{"d_model": 512, "head_dim": 128, "d_mlp": 2048, "vocab_size": 32000, "activation": "tanh_gelu", "init_std_up": 0.0285, "beta1": 0.95, "lr_head": 0.00414, "grad_clip": 0.5, "seq_len": 1024, "train_tokens": 844500000}
MLP neurons of a small language model. Each row is named by its layer, matrix (up: input weights) and neuron, and shows model dimensions 32-159. Each number is 128 + 24 x the weight over its row's rms, rounded and kept within 0 to 255. Numbers have three digits each.
A block is one neuron, or neurons of one layer that tend to fire together. After each block is what it responds to, as a language model described it from the Wikipedia text at the highest values.

L4.up547:119159189098125194080087134120127149135112171109140107131142084150137138186087133137090145111126124179131155160150153140130161128158095149163141142097064137124118126147165125131149135165132108124155121129087135095150150103111141163105120101131129148096157155138117139111117136157086134114143123154102190145091104156102138170098125121151165139129104137143105086135095091092141126149137
L4.up1533:139106138147111076119139108128090149089111131198134157091092156139130124115188091155129163140072111119156130170145086138109150154147128163164154135126135140116158139134172109128123156088099128104108127104104120124154137118125129153137132121131111109126139133142171107136153145095126117076142151144130128112114171118173086137148102114107125137106167110083071117107137125077142150116112
L4.up1824:115107157128105099152157135115168116100143108115129148119144130145097110103132118097112116112114195175108079141123154111151129134120118144153132119155128120110115109122103137166121118130073070121117124123130107148158090124147183108174144121086151119130133157085131146100112103134147147143127138151132121162071086093168110106153095145136138127103134136142151134132135119099138176130120
L4.up1835:159134144114107164130088151109147150126150126185145121164110089121121114121108131147106210103156147175137113117146139166161144150112081160206126127151125111189108181121154132136133118116113115130134185151127142140118147134126118122106156097141112123104149100141116126127156132115138104160136135165144117093120126104128148119102126150108133131123151137164122130096135138122113131148134
Description: Formulaic Wikipedia template words. Predictable words in stock Wikipedia phrasing, in bio sections, infoboxes and election or stats tables: "gain"/"hold", "Preceded by", "studied", table years.

L9.up208:138158113156123114113150138180091142091145155129086111116121122128140121110092133171144119099083114120144126118119157079141127126124149138107153131136145150096081124176140164168149115123121109106143112148146133155134134147161146145193133134129131138139134136148057156138096133131144062118134145112085158151148123127157163138125137131130146114160125139127125099069125134129119151094105
L9.up404:110130097105126099122118123208132135086103119135150109087140104127144119145069163135078125139134126124142169132098136120130113140139103151081172140137151173163131079115067179123119156115100143101169091095121167173097139157173124131128120134094157158163171145128102120083131138105128153113156105138128095097149085109128153144080112153137141145149162104128120150106162116157100064115119
L9.up888:142099163169126080120120089109154135154091127137133127115133091152142121121158157165068134095150164109129106149152131128119111099126160168170133129087130131061162131149059120092110108155147134098117054125121117151108143109130132118122167147152089157110163147111122153115112177133135121142119162149108136106095127141121174111155143162144168138135090120132108131136091119142103115139102
L9.up1116:122107103125095170119119129165111071121157163124140111094147137125158103142129112092114131122130104092127148124136119117096142126155106125139135123113100093122137137179129143113110106142127136133105126121075085106152168117129128140116127122134164088121144089161102127172128092133145148168156149152110146110153133114149150126141125108120152130109099117136112140154173083148130113138117
L9.up1136:102101104156149091125160095130156166180130103145184130137127160136141127104141146163124139119164150125126099119125065087156080124147134182142178135103121151079133135106089130149124113183138123161067116099125123181132103130129112132141114121117156098103122087115118076076170117134118135144153132132097128129148152156090152168147143148170131156145116150146149082104117130137167123142137
L9.up1217:145113120144178096155103119107126145105107139107099111117074152099132115196108123161108113135113126102121122124146134110144116143146129124123143120174081101108127114153104159116105095148167099099163164097126123145120139099101154076183132176124136094116168139114137158176128124137133110119111142143162114105151107116150165144116177134127137145108110136123106152105160152121085127126121
L9.up1240:132168128122113123140130134138088125092127145072093119127134122147149112139113144141108160078111107134130140146089117163095112124156120161113172174085124134165116096068127178141128111117097103130129075095107155157091148164148097121148098153165117132147142127119123155116166135136124152111117077167124126111108112120124146127144165150111143136121115139130148176131118158126110107111126
L9.up1270:143127134124143101100133148230101132076131144125132109122142124158177157144117154124082143122139130102122120109154135124138146137105122173160147106104128120108131065163146158108127086131181115150156104133131111111141146148163100153132103117152135123130120116137130140120156165111135111103162111134154061142110147165147150122094146175152120149141125103133149139140105126118142120093113
L9.up1315:122128116155077052120122153128164150115149146126159151113116111113143115132139140085122131110117143096149119165107117099082161144131132144129120128126100124102155134141120092161115148150129179096101139085164094095133151137154168157119134116144122132124120150114120148171130117123151104167157126161111139147086075126075165149141106120111121134112140095136138141138082092161139141138172
L9.up1423:163103152145160121152090136142121130148178158112145105104147120087150117120116175130154143091159147085128136124114114109125121088154151172101161136121112076085103118138150137122142098134137113144112098125141134136157112150158176138120101145112121092146155153128116195119124083104156115137141128155118129179092093097136168161123145142143143129103117125101123134129101144134137118120170
L9.up1434:126109123073167100147098156169129180106117128097099123082109124117164093103108140200099099103129136107162172085122158139110137170130110123114133168106118132176152125133095119126136108131112089162160123148110064154157150099101151124112087120108088139148082112131113154150137103123136121099146166145093170141090153144145157127134102147138107121097182088114112075186158175157136119083122
L9.up1549:148096119098109063139097131177143103142134141120118131104103119145146125135085125122163150127161099079140162151162104114132094106089106080113136136126149087125085154127103136101138113144121116103174118147113117136083103143139149096086143122165133149109149135157122149127109099113101098118112096107135150145116109120093151147158124150136127136139137072161120141126124123130110103090170
L9.up1834:093116115147088125150161177165113157118157109180187130120129115089155146077076110157165172145156143126133169143095116101099111105162168100109133116157094102084111179117062105106140129145167143100122187107189130155123167104144118111117129137112138099125142149115165141090098163092174137124156150139128114130096094132165149112144122096137159111105144109129121098110149150163149130142117
L9.up1855:198099125154167122168157100181118139066106139117134133138142109114166123109104131138102142149127170118156095118160098105128123130157122155117141123127100130134142102195116151131146127147132139140114091121104137147102119114139119158137077141131128090146101105143103148117195130112148068142137100159144110161089145156148122148156133145183128118165126121138101126094114135167141124121165
L9.up1910:139104100114113116147107105126126106121118129107099126118135158088173103115140143146127130119119077134118137135144065143134121125111096143123170129136156191117137128134111124158103147117139115109133194112096138128108127106137120122117122163149113151097082169131117148097122114115151154117123110161123153131118103097112179120099154163142177159132137129113112152121121108148078121152097
L9.up1962:116145127125130140173121139115137103161119104146181121111080132141103141101116082121130156138184154168090139126166112141141135131143198149093109096117116110153080119166123096141166106144130125102141137074141113128090126113140135078112122087103150129131127086133078128114134114110120126111130154125169104158131108118156113129176128129136119090155131167093148180130123111103112146109105
Description: Pre-verb slot after subject. Words between a subject (often a plural or group noun) and its main verb: relative pronouns, adverbs, auxiliaries and not, as in "families that", "delegates unanimously", "did not".

L6.up823:124103116116143105097128155154136146183095159143150119127142066137121107130090103124117176159111131159115138119147126143122151155123089119122135150144121108108128116101137116098142129144141133109119086171115093106126165142096139131115181109157141172183084099123144096132099091107132132147139141131074107129159102091185139124116114108083100146117150142099131165122137126129153117157124
Description: Biography main verbs. Main verb right after the subject (he, she, a name, "and") in biographies and plot summaries, e.g. played, served, was, spent, died.

L9.up18:102132139120122125094114131122122099119140136098138111106129155101149104185093111139102105096144137138117136109145140112134122115125145109145129127150125143154173124136148072147156107101113110126068161143124127115108184090126134121126162121089127159106146110117123151117082124127131119099112149132113124121143123091162123102161071153130162098105167145077116157074165146090206125109121
L9.up167:077090135103130143108143180108106137149131173088125095131105139164135164134078134081155142124131082166115123122131178135131104178124103144136151072144174086171116110090126137137114159081109093128128112136140128137165152103115116074178104112114134110100141123095131096147154155125124145163113143167126120146103112114174116145138126161120122155146124080136142046093162127139123140146043
L9.up190:125109133089096095155135155125115151116089111097146145121108143108148100130143128155105170129097147169119128166129164103110122171124095108142126123098172109105126161115121180137108191105104151148150146139119097120139157157126124131110130116095107142121153126159116111125121146103120146152136139136179127155145078150134139108099163144116139133133152114134141097137107131139161123151088
L9.up429:111150114125111181144150147138099127107124172148099116119138132143134130126127107167103159097090105165121118124144161130143113125143096137148141135126093104144118160148133142137117135164137156154107094112166157165156129095077102135122118102154083101150144118100157097107141110111168149129142141154145127149126110158128094135114099120109097090100146109127113116112139119105096109126128
L9.up475:119110150116121140158127171106087126106110145106141160118136104111172108156178149151095164127161118125095144139169108150135099132145131106132169070106096152145161104102177149076163112118131110096133142176165100140173172124121131104077125142092081119139136129116117147137140147130148147100130132106127113150097103090120138142129110142145106093142131154134155076093085099135111119138139
L9.up581:132121104133157167133148147085125102110129126121106119106151103109166149089145154105092148138138107114132140115150155132112088151110089155142146142143108153133159146117127121135113150112118137136126121154118091131115152149092096124117137160151156152089103136111087131101144107087106144111124125127121107148087174117136152106082103124156182106127166118136118120115133148104117157121127
L9.up664:122122111153115116124134132075103138125116145099163120148143158137132101119138148137119157088142142133116105132161140094148130170157147083142141110124113129122154105090111141127164147141122106106098126121113110133131138107102102098147194090161125163122129134122131154168083076134171076112094142162143181141144141143103081071146138140130145156123131108127091122127121130128131099111118
L9.up800:130131103130146165099091145099090117114142175137136091133128071145175137145098159122087119115128114131119111109136179130145132146115073159097166125143140149135135173134129132138114114152122139123124130132107116104115170112167105148119148152105137161120130128119141086114173123119106172090152134090123138098170109133148152139159100124142125157122126133086129113108128127116140125094122
L9.up1053:123100117148137126109136147081142108129131159148177109101192160116106138124084124123145117100100152121133100150144147107128100135155131123163115100117126151093151107124121124102117115160151120149104132150133125135134164134146122129127138114139114155113122101140127098087126107077137138137146139118119163127118129160102147140114108093178104128093151144098149166149095115134135108097096
L9.up1228:135168160082162090147133146126094107147140143102131103118152152106138106094113142193109125147141135095124135130126087074156165132135121101108150163146124115095121150126105162146136138127100127153120131180154154128137113106143146112155106143137124174133117124130105115123144125140123111158109108124111083165138123117107139138159104148149153163074200123122093132121141118167113179136074
L9.up1241:104121116176138107139070161150136122159100136156145105140117137148146102133106144152184180139120105147134095117152146180106147144119075126095156110109182100119097141202122133137112119150113154069122132187085145124110151092148151111153133117099113111118162152162130087149117097150065082143102117121126111191113170131161114191071126150141122080143145129132137134120132151102165097143104
L9.up1639:146135128118103160149115139151176103149112146176149106135118099163135125140094151131145152124105127156147095123156133114165157136110110147138139139158168099115110124090157113055129101132139121145106178132091128147142158107118137143145146086148124133094142138118144143124154122114127162172142126148141082160138122150106102117085107068135127140081189116153101073140153129100167101150107
L9.up1765:120148143159128132115131160098112143127157141108125159119130162122153149120096115135108147108144114122126157106126110118183155133088139101136138149119189162115108130135137125154113140119122125081142171141117125114112135117095128174135098111130130149102132136149136088143121088142097118136107148145131158164082147116110163165134104147108135098129157135150153129098151092158089194107133
L9.up1848:099121140134140084083125136103102110110080143154111135124164152117143141161131128168148142089161117169137166117121100104178117140097112126132185109119134071110115156136161152112114118074112170087144183116161124105127156119107104196124140128153098149127139104114099132105126171091085175116133120101149151135108154145147131080126130108115166157145140112146125142144132144109123140108155
L9.up1945:126132156129138091109092127133177161136146128107165116154107108130106114130082138103128103110096133142168080165134131074118095114119130108161117113120146124156074108115155158124149144126075151117082163118158177123118131133075152123135148117108096143124158113109125136115115103133154090107136129165117166165112088141140152171116092173127102142089140096092075113068169121151126105125122
L9.up1947:165116122139137142103109112107122122116144184107130133138116118142117144147103150131134142121093113116103108112076155069175098153115131116141144141088109153123130109143145117158127144195083083105103112118124148095105105130157174087122115118120111126068100099129137116109141106097178136135119123153160136123116147161108151115109111137184110110082143136134118096091098158140124143148136
Description: Biography education and career verbs. Verbs, determiners and nouns in Wikipedia biography sentences on a subject's schooling or career, e.g. "completed his", "studied", "began his career".

L4.up323:110131113134108134131145118150190143129103121171151188130126122129164137121137114150169112142196109087160133169110113099159143132110149070121139140115116142127111161108107151118108140171127152093133101167183104118122136074116138154136161148144132095152143107160125098141104115144109107130102141139129142152104100102131136149129123157151136129151192093125089117154148152178063094127164
L4.up479:143079113144137088156165088137116126106115133164136113098144133134146146149111109144155148138152138140133141121122132127086135102140123156127140122151116136112139150154104160068067139131127154117142223137098152134130159134094142121159118152072100131143125126129088166154116154132152146163109087111103087143165155130115128132102101141143129137140157125153154143106117098131169102095116
L4.up1282:105132119124128103115111128131108125133131106139078118129128120126126147111079121124112139174108129133144157103172120107103126113154165092125097151167107131104111105076129158114113117133107074118122149162122111163093118121150128113103135125112128188160122116131123169094187174151111159113163145134129099138117163122073114115124125085135141109130144157134128120134143138120087140111137
L4.up1654:117123169149097115103156131109165111139139136127122152103150137119136129114135107089088137108139120140126096101163096138126177159133098104154121109171113123142122120113111154116141107106114145143143120129088113163146152147114156110129167108167102112138163125101125182130130096136143116083136164095151115130142150123149133106115089115097155119132140150138109143158117124100147168139105
Description: Forms of "have". Fires on have, has, had, having after a subject noun or pronoun, as auxiliary or possession verb: "Carlos has been", "who had a brother".

L6.up1425:107120131137154175110126130120178077098129117121120138155096130138160159154085128155164076108107168164114134110109142137169082100086110135182144162163094129072126156082108105125113139189109124136124100116118157154105120089164077112151085076175104094126149133081116115109161141127122162145133139129132169148112098138139108115139143114140135118138112100132148157100107103115100150134133
Description: Post-noun clause openers. Function words right after a noun phrase that begin a modifying clause, mostly infinitival to (first American to, ability to) and relative which, that, who or could.